Weights of a small transformer language model: MLP 1280 SwiGLU, a variant of Adam for these matrices.
MLP neurons of a small language model. Each row is named by its layer, matrix (gate and up: input weights) and neuron, and shows model dimensions 16-79. Each number is 200 + 40 x the weight over its row's rms, rounded and kept within 0 to 999. A neuron's up and down rows have the sign that makes its largest values positive.
A block is one neuron, or neurons of one layer that tend to fire together. After each block is what it responds to, as a language model described it from the Wikipedia text at the highest values.

L18.gate29,180,145,153,252,213,310,198,223,285,186,186,183,228,180,163,233,179,201,213,127,185,214,163,251,195,189,153,220,193,176,184,189,183,145,168,193,262,218,201,159,111,222,260,236,188,190,203,284,222,183,145,188,191,216,169,235,188,179,269,191,309,235,230,191
L18.up29,177,184,154,233,199,199,245,155,208,227,257,169,161,201,165,135,91,163,167,147,157,229,162,210,250,209,157,236,237,204,122,233,245,172,179,221,173,275,180,196,172,209,229,155,201,145,201,199,238,134,165,168,202,201,204,203,227,181,225,242,244,171,161,287
L18.gate870,133,114,179,276,217,237,254,175,195,182,252,171,220,195,176,165,176,194,231,135,169,192,152,181,215,202,219,186,193,181,134,179,272,142,111,187,181,157,162,192,134,227,175,228,224,189,201,199,221,157,148,172,205,160,131,184,159,200,273,143,214,207,235,174
L18.up870,201,170,247,171,228,160,199,111,65,240,215,203,229,223,183,229,142,195,259,196,214,175,240,247,288,217,201,185,271,174,181,215,253,232,117,178,213,221,148,201,177,267,186,202,218,168,269,206,216,148,217,168,249,216,175,288,188,169,255,215,163,141,191,185
L18.gate1060,171,193,168,230,277,157,207,180,197,193,230,168,164,131,205,279,155,203,190,146,257,210,67,208,143,180,135,153,256,155,205,220,260,145,209,211,241,279,200,229,176,255,123,161,184,148,118,204,215,250,237,232,159,153,143,161,178,202,184,214,307,240,118,139
L18.up1060,252,254,181,165,187,219,209,151,147,233,190,206,239,190,149,230,173,209,191,272,162,234,270,238,215,210,217,193,216,230,209,239,186,192,196,211,221,247,156,146,243,224,199,175,165,149,234,221,231,173,192,183,217,298,260,260,261,198,205,200,247,226,224,198
L18.gate1256,161,217,235,147,194,224,178,131,205,135,185,173,204,293,199,176,183,211,166,103,190,140,164,262,228,168,210,109,176,151,205,161,213,216,182,215,213,214,217,162,252,276,227,196,191,182,217,256,226,232,177,190,213,140,197,232,127,206,101,141,239,248,181,153
L18.up1256,211,162,105,253,230,90,170,313,210,124,232,212,223,194,233,133,229,248,232,182,191,133,211,229,186,205,191,250,215,155,147,264,171,236,183,240,281,220,212,213,131,272,157,198,259,187,193,202,227,149,162,252,237,231,204,126,215,171,232,172,182,180,194,240
Ordinal, possessive, and final-period endings

L18.gate85,180,229,140,144,221,186,211,149,189,189,185,207,241,210,243,221,200,236,189,172,189,140,219,263,212,193,192,217,255,220,152,186,155,179,149,169,217,259,261,269,143,161,228,200,192,228,194,193,183,252,199,215,207,166,266,257,176,225,208,178,208,182,201,184
L18.up85,258,254,235,222,198,161,283,177,172,226,210,234,180,239,173,182,264,217,207,192,269,210,208,303,121,190,138,240,246,243,198,198,170,267,241,194,145,219,199,227,120,233,116,182,169,204,189,92,126,186,198,217,204,187,252,168,156,224,183,176,127,172,217,180
L18.gate95,175,111,164,257,224,301,151,161,243,178,240,200,189,205,150,254,184,270,257,207,254,138,194,210,193,225,167,141,138,201,175,150,221,260,198,183,179,209,222,237,191,197,209,329,281,188,202,188,233,263,203,227,199,194,173,147,182,204,217,177,213,191,225,103
L18.up95,208,216,194,163,157,245,214,126,182,250,249,244,181,193,208,152,187,231,172,193,150,227,224,219,292,242,200,194,252,115,180,179,221,224,158,218,175,215,192,192,167,203,279,227,162,167,189,249,162,196,232,196,280,191,220,214,228,217,182,186,184,168,176,123
L18.gate315,179,203,293,169,244,189,204,224,230,216,165,232,203,239,147,161,200,196,146,138,219,191,138,224,243,148,134,184,238,159,130,88,215,251,229,145,185,239,179,162,139,109,148,269,226,170,214,162,186,231,236,202,223,167,223,147,206,164,209,195,232,177,172,223
L18.up315,238,242,230,173,224,210,269,299,177,158,246,213,173,265,262,188,140,243,165,189,188,198,211,217,193,144,166,237,155,132,177,225,146,282,218,172,201,208,180,237,180,151,196,202,217,180,188,176,229,190,205,149,223,199,200,174,184,173,188,207,214,145,212,209
L18.gate368,161,207,174,221,210,180,218,227,167,150,181,273,210,262,148,285,188,195,198,133,219,166,185,194,201,168,160,174,159,245,200,226,174,229,123,209,152,172,257,161,205,224,233,218,196,165,190,197,182,107,167,165,224,215,183,191,106,176,184,67,177,190,197,220
L18.up368,208,206,205,181,263,146,200,211,206,247,85,183,136,164,156,275,206,170,265,150,224,143,183,205,117,213,218,217,155,153,246,253,214,181,269,183,248,262,155,99,195,230,238,200,257,132,208,148,190,204,118,216,122,170,178,113,152,218,193,187,219,166,202,265
Mid-word continuation pieces

L15.gate159,162,141,246,149,168,255,225,229,222,93,166,250,178,247,178,212,181,198,215,137,211,193,164,262,219,165,181,195,131,196,138,218,167,226,205,210,126,186,186,236,220,200,180,230,233,189,252,193,152,145,221,153,183,257,161,163,134,200,201,180,135,217,174,308
L15.up159,243,128,202,258,275,189,113,184,194,185,166,228,220,178,191,129,244,179,205,137,231,204,211,184,130,205,220,212,151,246,201,165,154,192,263,153,177,211,235,232,210,118,136,232,231,231,223,212,248,175,233,237,197,162,305,223,179,196,129,172,145,197,210,174
L15.gate983,197,220,245,117,198,239,209,171,224,129,224,217,210,155,143,180,244,170,142,217,183,211,216,189,229,205,220,178,152,235,199,165,186,229,188,146,213,204,273,200,171,183,237,145,209,198,181,172,210,268,120,231,204,201,262,136,213,251,296,151,135,160,236,221
L15.up983,177,236,193,169,176,215,164,173,192,199,162,229,251,236,190,228,185,191,270,196,175,225,191,184,175,179,243,149,169,279,176,237,190,270,190,169,233,221,169,121,219,182,156,262,161,190,202,234,172,232,174,220,105,220,148,239,175,179,223,201,233,130,176,211
Word-start fragments mid-word

L3.gate319,203,155,159,174,152,172,179,213,188,205,255,255,114,214,251,174,289,221,182,281,134,231,234,186,121,163,184,235,219,166,199,253,161,200,193,210,160,213,202,247,182,252,235,269,188,203,187,237,211,187,198,201,263,256,259,262,188,155,202,120,233,195,201,204
L3.up319,221,229,223,202,198,215,246,162,159,203,290,285,137,158,258,235,159,223,182,198,178,136,218,233,168,185,243,186,147,243,202,184,236,230,240,207,174,187,189,231,155,207,222,230,192,205,272,200,201,194,199,223,203,193,244,107,225,195,110,197,234,254,185,163
L3.gate439,204,170,148,198,208,184,207,145,191,191,139,258,227,230,179,193,214,149,148,251,256,235,183,134,227,224,238,196,171,154,128,162,122,122,206,226,167,181,145,172,206,154,206,258,197,225,244,218,127,224,149,216,159,243,149,151,234,156,231,245,215,190,188,237
L3.up439,259,208,216,173,265,196,199,240,201,242,187,233,199,225,218,176,155,251,253,197,217,206,182,136,266,153,309,208,245,220,159,274,163,135,193,173,175,276,164,189,218,170,162,222,163,216,169,162,129,193,212,245,223,220,221,223,166,228,220,225,173,151,121,174
L3.gate620,161,175,136,231,220,152,221,140,163,204,265,178,195,200,251,159,172,223,204,200,241,175,170,177,224,119,198,232,208,203,202,155,254,143,187,220,180,223,189,155,269,121,201,79,263,153,190,187,194,223,269,167,202,202,192,171,138,223,220,248,250,213,203,167
L3.up620,269,209,219,145,250,186,161,179,200,275,236,191,155,234,263,231,192,132,163,251,154,144,197,187,245,233,207,208,228,156,118,219,193,174,145,171,260,182,194,257,222,214,207,168,200,241,198,197,201,192,212,168,193,112,225,277,179,237,255,193,223,190,213,165
L3.gate684,170,169,232,238,213,250,248,171,216,192,274,120,212,231,201,175,171,239,224,243,170,236,206,183,197,159,256,161,230,235,96,243,178,216,224,210,176,214,193,232,222,158,240,184,189,205,161,182,127,189,157,227,204,224,204,223,168,233,140,205,162,176,197,260
L3.up684,150,209,172,275,179,147,124,244,196,204,126,186,156,228,140,198,169,182,187,195,136,147,188,209,138,186,191,219,161,169,254,169,149,182,232,177,200,147,206,172,232,285,184,217,218,167,186,176,150,206,298,183,232,184,182,155,183,102,257,197,248,189,228,253
L3.gate887,215,159,161,182,219,191,161,194,247,228,182,179,189,203,245,171,254,177,234,188,181,288,215,197,203,186,133,167,218,196,148,229,216,211,155,182,253,188,250,181,241,178,115,195,229,173,190,224,216,215,168,187,139,289,185,224,176,264,253,208,182,192,233,278
L3.up887,188,233,201,187,105,184,173,177,152,207,179,268,203,142,228,166,188,179,177,177,136,148,179,184,147,257,210,188,225,203,228,144,191,156,236,209,211,188,224,210,213,197,183,169,195,226,212,164,180,161,184,120,233,196,193,152,154,244,176,175,149,196,162,229
L3.gate1047,234,214,245,119,210,184,182,208,164,189,246,171,187,287,209,268,243,197,241,242,231,181,165,191,230,125,176,129,225,192,188,158,175,170,168,236,231,163,244,120,196,258,185,155,119,165,253,213,190,205,216,174,177,226,254,210,226,233,275,188,209,260,241,155
L3.up1047,258,183,257,124,218,240,158,158,211,245,203,160,144,270,251,246,250,252,257,268,250,181,156,157,203,193,275,210,205,230,190,191,201,156,233,177,206,170,190,155,149,204,236,193,169,192,260,217,231,241,218,211,184,212,163,142,259,243,196,226,178,265,205,185
L3.gate1209,188,152,175,190,191,164,215,176,197,229,205,193,209,202,247,184,237,179,104,224,215,194,259,207,247,241,216,172,183,126,208,196,215,154,142,203,203,191,189,256,252,205,248,183,97,133,203,162,196,193,220,222,194,199,170,219,168,128,153,209,146,159,180,190
L3.up1209,201,172,181,224,227,228,215,150,237,241,206,226,214,262,181,142,162,259,180,184,180,222,160,250,252,197,141,153,195,242,193,246,139,231,116,246,220,218,198,213,89,155,178,263,170,205,214,199,167,210,147,178,160,121,178,239,224,247,210,238,107,234,195,222
L3.gate1215,169,189,178,178,241,149,217,220,201,173,221,138,212,227,152,211,192,181,108,280,230,244,159,227,172,229,205,205,221,136,194,275,151,167,219,196,210,145,181,213,200,229,179,217,219,168,179,117,116,203,193,121,199,215,154,284,219,161,229,147,196,134,194,252
L3.up1215,174,181,230,208,212,155,231,177,206,224,203,234,168,205,164,168,165,198,229,257,272,203,180,167,238,201,151,143,132,185,291,229,200,180,287,213,146,254,177,288,202,247,242,178,194,206,200,222,159,237,198,170,162,158,188,188,155,236,118,141,194,270,200,195
Word-initial fragments

L3.gate14,208,245,147,194,222,194,156,213,216,189,140,214,194,200,216,217,207,189,160,205,208,219,197,161,163,222,168,223,251,182,166,225,249,117,118,276,239,269,163,147,197,187,174,219,187,132,214,200,204,228,184,165,183,178,224,200,194,227,230,224,205,242,197,209
L3.up14,172,252,231,112,224,277,226,233,231,259,155,232,213,149,201,201,186,142,218,182,159,172,202,175,292,158,120,246,235,194,258,217,173,157,120,241,151,225,226,168,278,200,191,240,208,218,207,228,223,211,207,211,200,216,219,198,180,238,252,221,209,160,260,171
L3.gate231,197,132,248,275,206,277,215,177,257,229,225,161,186,214,190,178,216,138,182,210,124,181,218,190,187,201,249,166,146,223,238,191,244,203,99,214,236,81,253,212,250,228,216,245,257,210,108,222,227,216,207,207,187,163,214,199,236,168,185,208,204,180,182,105
L3.up231,218,187,199,236,200,238,192,198,145,275,143,206,226,184,210,243,263,185,195,205,254,224,207,189,188,249,156,201,213,249,219,207,181,207,262,222,302,275,247,286,152,213,238,179,174,202,190,179,218,232,217,148,198,251,197,167,188,264,275,213,219,211,193,202
L3.gate628,196,182,209,217,186,218,208,119,200,170,241,239,235,239,160,176,183,234,179,226,172,180,221,188,166,207,278,157,216,216,153,178,123,206,174,258,173,196,179,183,228,185,184,237,200,125,185,257,139,150,206,169,247,216,236,209,216,181,188,169,217,164,173,125
L3.up628,198,183,165,238,230,292,219,216,146,135,164,283,235,135,166,97,208,254,170,259,177,195,193,104,177,202,249,217,143,232,259,211,99,185,294,133,174,205,210,228,225,186,188,191,187,186,240,214,212,210,215,169,253,205,215,116,216,159,203,132,231,205,182,216
L3.gate881,190,184,221,209,199,231,215,234,173,224,267,236,168,182,229,167,196,197,191,204,184,253,202,202,173,221,180,180,210,240,208,201,239,185,249,197,206,278,301,255,226,208,211,256,215,279,219,294,201,263,144,197,244,233,177,200,173,243,260,152,267,216,207,173
L3.up881,152,228,205,102,205,115,179,206,216,228,242,298,203,187,222,175,231,190,167,199,238,235,153,193,236,216,182,195,242,276,208,134,190,168,245,208,207,147,227,191,265,97,204,236,226,199,181,190,192,153,238,180,249,201,224,187,211,220,270,165,208,219,226,165
L3.gate907,191,229,220,258,161,144,206,205,192,240,205,212,210,185,201,176,297,250,170,163,193,140,167,180,118,203,233,149,158,221,205,239,188,142,208,152,220,248,169,158,194,240,175,156,204,214,233,240,178,230,160,202,159,199,218,223,165,175,189,206,211,146,206,152
L3.up907,201,198,254,177,251,132,256,224,196,171,164,179,137,192,179,156,173,235,215,287,206,147,197,153,249,218,171,197,170,177,200,234,128,173,165,207,150,180,227,212,223,222,206,192,242,215,245,234,195,178,188,108,222,183,182,270,219,226,208,178,218,207,189,237
L3.gate1005,161,237,190,139,182,186,194,195,234,148,214,188,220,190,144,221,231,178,233,205,171,218,218,193,144,183,183,162,212,182,237,267,179,228,203,148,243,252,227,238,168,207,167,176,225,177,113,144,257,216,141,228,110,256,190,145,213,242,202,186,164,234,183,125
L3.up1005,181,228,229,241,263,155,155,275,225,204,281,213,164,194,198,136,156,130,168,178,180,164,194,250,123,245,198,172,210,156,175,160,201,233,174,182,275,229,249,259,209,219,201,172,192,120,160,193,177,280,257,246,144,199,197,246,219,234,197,206,128,104,207,160
L3.gate1098,166,132,231,230,229,248,134,185,300,146,224,189,165,225,167,287,178,192,206,206,170,160,174,206,155,156,217,147,193,218,178,181,199,190,151,159,224,185,222,65,217,179,206,163,171,163,158,243,212,190,217,233,163,177,224,168,156,211,150,217,178,198,219,163
L3.up1098,208,178,214,218,220,301,163,203,228,178,217,177,226,202,172,165,208,277,220,183,215,197,216,289,242,202,210,97,210,229,235,157,161,206,261,182,251,183,228,118,136,199,232,158,270,191,178,196,253,253,263,222,236,203,190,274,187,212,155,205,171,188,175,221
L3.gate1110,196,211,175,211,208,199,118,236,177,197,270,202,200,186,210,235,191,162,221,231,181,178,168,252,216,190,203,160,237,238,125,132,138,237,107,217,184,173,140,189,167,117,146,182,271,223,217,188,231,133,172,189,204,171,160,121,219,176,169,225,205,246,235,176
L3.up1110,173,262,221,169,136,167,217,241,133,192,166,233,146,220,208,204,132,265,163,197,207,254,195,221,271,168,195,170,154,126,230,247,169,231,147,168,202,265,190,196,189,112,216,140,169,187,202,247,160,169,145,266,136,243,172,199,214,258,201,159,184,175,175,169
Apostrophe in possessives

L3.gate0,91,164,197,239,178,202,255,248,217,195,145,257,251,248,167,199,207,242,180,127,283,161,170,263,186,193,181,237,202,215,184,214,170,180,188,159,177,188,234,172,187,198,160,158,106,200,182,221,193,204,127,143,207,130,233,193,166,245,148,188,230,212,223,236
L3.up0,188,190,213,197,268,202,231,282,201,258,216,286,243,121,156,208,237,191,221,221,225,191,229,252,196,184,182,315,208,230,213,275,130,144,226,131,157,252,231,203,179,182,196,134,205,216,196,276,136,157,113,234,228,162,205,139,171,231,125,195,193,178,213,209
L3.gate6,218,233,211,232,183,184,163,141,178,196,170,182,198,195,149,157,181,133,276,200,239,271,237,199,234,149,187,201,194,228,248,168,212,239,159,208,167,148,159,214,273,190,163,165,159,171,209,182,264,126,248,251,174,176,202,155,148,188,238,196,234,202,169,153
L3.up6,229,179,195,164,299,180,199,205,284,247,178,184,120,228,148,179,220,254,154,200,247,275,184,172,169,205,171,229,78,259,203,309,193,220,222,255,295,174,201,288,173,226,146,217,257,135,206,226,104,116,160,230,174,245,237,224,218,222,213,242,164,175,212,237
L3.gate21,138,203,198,154,311,202,225,273,211,200,233,182,181,251,149,195,246,117,230,191,103,261,168,170,162,152,259,208,231,259,202,174,236,208,237,217,162,226,201,216,167,262,189,154,179,225,250,157,219,144,154,175,296,249,237,218,218,201,229,211,200,171,167,142
L3.up21,196,205,160,191,208,138,221,211,228,232,207,153,151,208,195,173,172,107,129,223,230,206,174,231,127,194,206,177,180,204,182,277,275,252,206,175,254,233,219,183,215,239,212,213,168,231,239,273,250,191,219,213,139,180,199,196,203,171,273,150,257,203,210,208
L3.gate320,176,236,202,183,275,231,127,195,189,153,241,242,242,178,245,157,224,235,212,171,207,201,173,134,106,217,234,157,171,160,204,158,204,216,188,227,211,221,236,253,205,207,240,249,156,168,136,218,238,209,184,251,193,220,182,244,185,266,185,197,218,198,211,229
L3.up320,203,253,183,189,229,170,166,214,173,253,112,210,162,234,176,173,226,226,196,155,164,212,231,186,147,233,183,226,182,96,188,182,243,203,240,193,173,214,197,202,220,215,211,210,86,164,242,222,195,84,164,202,186,263,265,268,191,246,231,167,238,237,177,206
L3.gate586,219,224,281,188,204,218,152,183,215,249,180,186,190,263,213,150,235,266,161,290,192,168,132,125,276,226,172,232,199,224,214,187,206,197,263,282,131,126,183,194,291,165,156,216,159,189,160,221,188,149,249,239,182,189,103,117,258,221,238,188,231,221,208,228
L3.up586,201,215,170,280,213,191,201,233,199,203,212,119,208,172,136,193,189,189,150,192,192,311,182,247,197,270,153,223,130,66,228,201,197,184,195,250,135,201,274,255,193,189,204,167,198,202,195,278,279,183,217,249,173,290,194,195,219,243,176,156,198,165,172,149
L3.gate665,178,191,232,219,183,172,159,222,172,196,189,197,217,147,241,208,118,192,192,125,210,239,157,143,231,254,213,227,154,176,200,220,220,269,156,223,239,232,198,187,187,259,256,203,172,101,132,270,155,208,212,196,178,192,204,204,177,150,157,224,177,170,195,195
L3.up665,179,223,235,154,224,185,200,198,182,233,253,170,249,191,175,64,205,190,120,172,300,266,170,142,202,211,264,171,124,193,178,225,243,231,139,268,134,164,174,165,192,249,171,196,209,155,191,154,176,209,212,164,188,273,257,118,232,218,194,226,173,188,201,178
L3.gate1053,226,171,201,200,216,194,225,197,187,222,193,186,214,185,161,232,194,168,124,174,197,193,179,205,219,141,199,285,250,224,153,183,258,180,222,180,186,196,218,182,238,162,209,246,270,244,226,259,208,226,88,172,120,163,206,170,209,102,235,231,290,115,215,177
L3.up1053,165,179,303,286,179,272,231,176,176,256,178,225,233,234,244,252,239,183,282,254,173,215,232,178,209,196,317,246,236,120,170,207,176,230,190,157,131,156,181,186,228,199,181,240,143,230,221,214,233,204,184,210,236,185,187,171,266,147,290,176,244,161,194,197
L3.gate1111,214,165,195,240,155,207,208,259,182,201,207,227,192,169,165,210,149,221,111,216,219,212,204,207,216,167,255,154,153,253,170,247,207,137,135,268,166,131,289,180,193,204,243,254,199,215,95,206,217,192,188,121,234,215,141,198,214,214,268,217,184,266,222,182
L3.up1111,173,195,160,228,247,192,245,296,187,295,191,91,163,235,140,183,249,214,244,150,241,159,215,146,229,187,189,77,245,200,223,230,278,274,224,153,182,226,149,237,168,127,172,227,177,247,220,231,214,193,180,280,209,203,216,236,167,160,214,107,185,205,226,143
Mid-word name fragments

L18.gate581,182,228,219,246,192,172,242,228,209,220,223,261,236,148,197,215,262,149,154,149,180,196,178,130,203,215,227,277,229,173,201,185,196,209,191,165,164,152,262,178,212,202,245,123,139,233,258,200,244,182,218,185,214,181,177,274,211,132,233,188,223,138,239,196
L18.up581,181,203,235,295,230,190,235,142,190,224,215,128,249,196,175,196,197,224,265,190,169,273,193,160,166,177,179,245,192,201,181,277,182,176,140,176,187,202,232,231,224,140,294,206,206,229,191,248,206,193,211,189,190,200,203,236,212,171,169,212,216,178,137,200
L18.gate734,156,222,250,194,207,138,196,194,230,235,180,229,215,225,168,300,266,242,176,164,142,198,183,187,217,223,239,122,219,198,170,233,207,242,161,200,221,218,192,226,206,229,221,125,114,259,145,204,177,212,178,166,152,241,199,221,177,175,227,141,227,165,227,182
L18.up734,173,282,189,164,149,176,251,229,249,184,231,275,148,244,192,196,221,269,151,191,141,177,220,234,223,165,165,160,200,239,166,227,196,168,206,147,207,113,249,147,187,194,161,199,132,165,236,166,247,212,278,169,237,212,195,201,187,183,224,210,211,182,178,257
L18.gate774,192,175,226,186,234,148,138,144,196,155,251,242,154,215,215,297,258,231,182,169,216,222,124,207,231,236,189,242,243,240,250,223,142,124,170,161,225,157,198,207,205,271,172,205,222,208,88,112,166,299,155,160,143,164,156,190,155,148,180,152,273,160,173,174
L18.up774,238,135,243,175,219,159,183,178,222,240,245,224,244,187,179,209,222,203,159,174,248,227,179,198,184,301,197,181,202,179,104,209,205,242,174,186,261,235,210,266,176,210,174,228,186,217,197,180,210,234,188,141,194,225,234,198,194,178,201,178,144,184,185,96
L18.gate922,171,158,159,231,271,257,199,172,207,185,206,279,200,168,147,269,216,306,175,202,161,169,178,172,207,156,216,155,190,222,206,156,278,202,146,199,259,205,294,195,273,205,187,215,181,196,199,133,195,246,115,167,168,175,204,207,172,262,174,145,252,227,200,161
L18.up922,217,202,237,208,138,182,282,277,173,207,245,201,136,168,175,88,158,230,228,163,180,212,190,158,218,129,167,230,244,225,183,200,192,237,207,247,146,129,188,257,174,174,253,198,197,267,182,184,313,180,281,201,268,177,244,200,191,188,158,166,151,237,175,162
Word-initial stem fragments

L15.gate963,190,147,166,183,213,217,200,234,205,138,135,247,238,191,204,178,208,220,199,117,244,212,191,223,145,223,227,222,121,255,139,173,195,252,231,203,227,119,202,281,199,221,177,148,216,258,213,233,233,210,170,195,253,128,231,167,160,171,212,198,272,195,205,273
L15.up963,219,188,180,206,176,183,230,216,185,253,155,194,115,222,230,201,162,180,256,184,201,231,184,121,187,160,113,216,148,252,101,214,226,166,189,236,184,225,247,181,287,256,210,194,123,132,172,148,184,144,197,162,138,237,277,259,218,125,193,206,254,177,222,185
L15.gate1170,182,119,177,218,231,201,220,176,202,134,292,262,212,160,203,180,127,196,170,170,222,198,199,154,223,229,141,211,130,230,183,237,215,172,183,221,227,116,242,270,201,174,174,210,174,152,291,270,179,214,214,203,225,161,189,224,180,214,214,206,207,253,167,239
L15.up1170,179,139,255,198,244,200,181,210,202,249,179,101,261,185,241,299,203,233,121,206,157,148,180,174,205,165,206,152,209,206,218,174,185,180,247,192,191,133,161,196,181,235,230,209,264,198,281,159,198,235,216,185,178,217,153,189,187,168,251,154,252,123,244,128
Word-initial pieces before continuation

L15.gate932,137,137,208,240,200,247,145,273,266,227,201,307,95,165,180,256,224,275,179,172,203,199,166,298,256,234,199,229,173,231,164,158,212,230,186,216,167,209,240,225,215,226,234,248,188,162,187,230,279,172,214,205,224,214,152,189,152,145,203,144,215,193,215,167
L15.up932,191,226,205,96,180,137,246,214,173,209,155,159,199,180,229,211,120,187,242,206,155,161,215,233,300,198,231,206,197,174,181,213,195,208,169,144,185,253,192,181,162,180,248,191,162,275,169,247,218,211,112,181,232,218,223,222,151,212,238,201,234,150,183,213
L15.gate1169,160,158,202,251,211,182,178,114,230,180,230,161,210,149,147,234,176,177,196,159,149,174,154,179,257,167,227,188,186,313,172,178,161,268,262,172,198,219,183,260,213,185,226,203,238,128,185,186,131,169,199,176,174,148,208,229,109,103,214,141,246,242,206,170
L15.up1169,165,204,226,224,216,158,190,173,181,194,215,198,164,160,149,178,143,218,236,206,144,215,155,202,243,118,185,230,201,177,237,269,161,211,234,177,195,246,257,191,234,170,214,248,192,210,174,262,226,207,197,209,215,238,257,214,168,203,169,153,244,241,215,113
Word-start fragments, "In addition"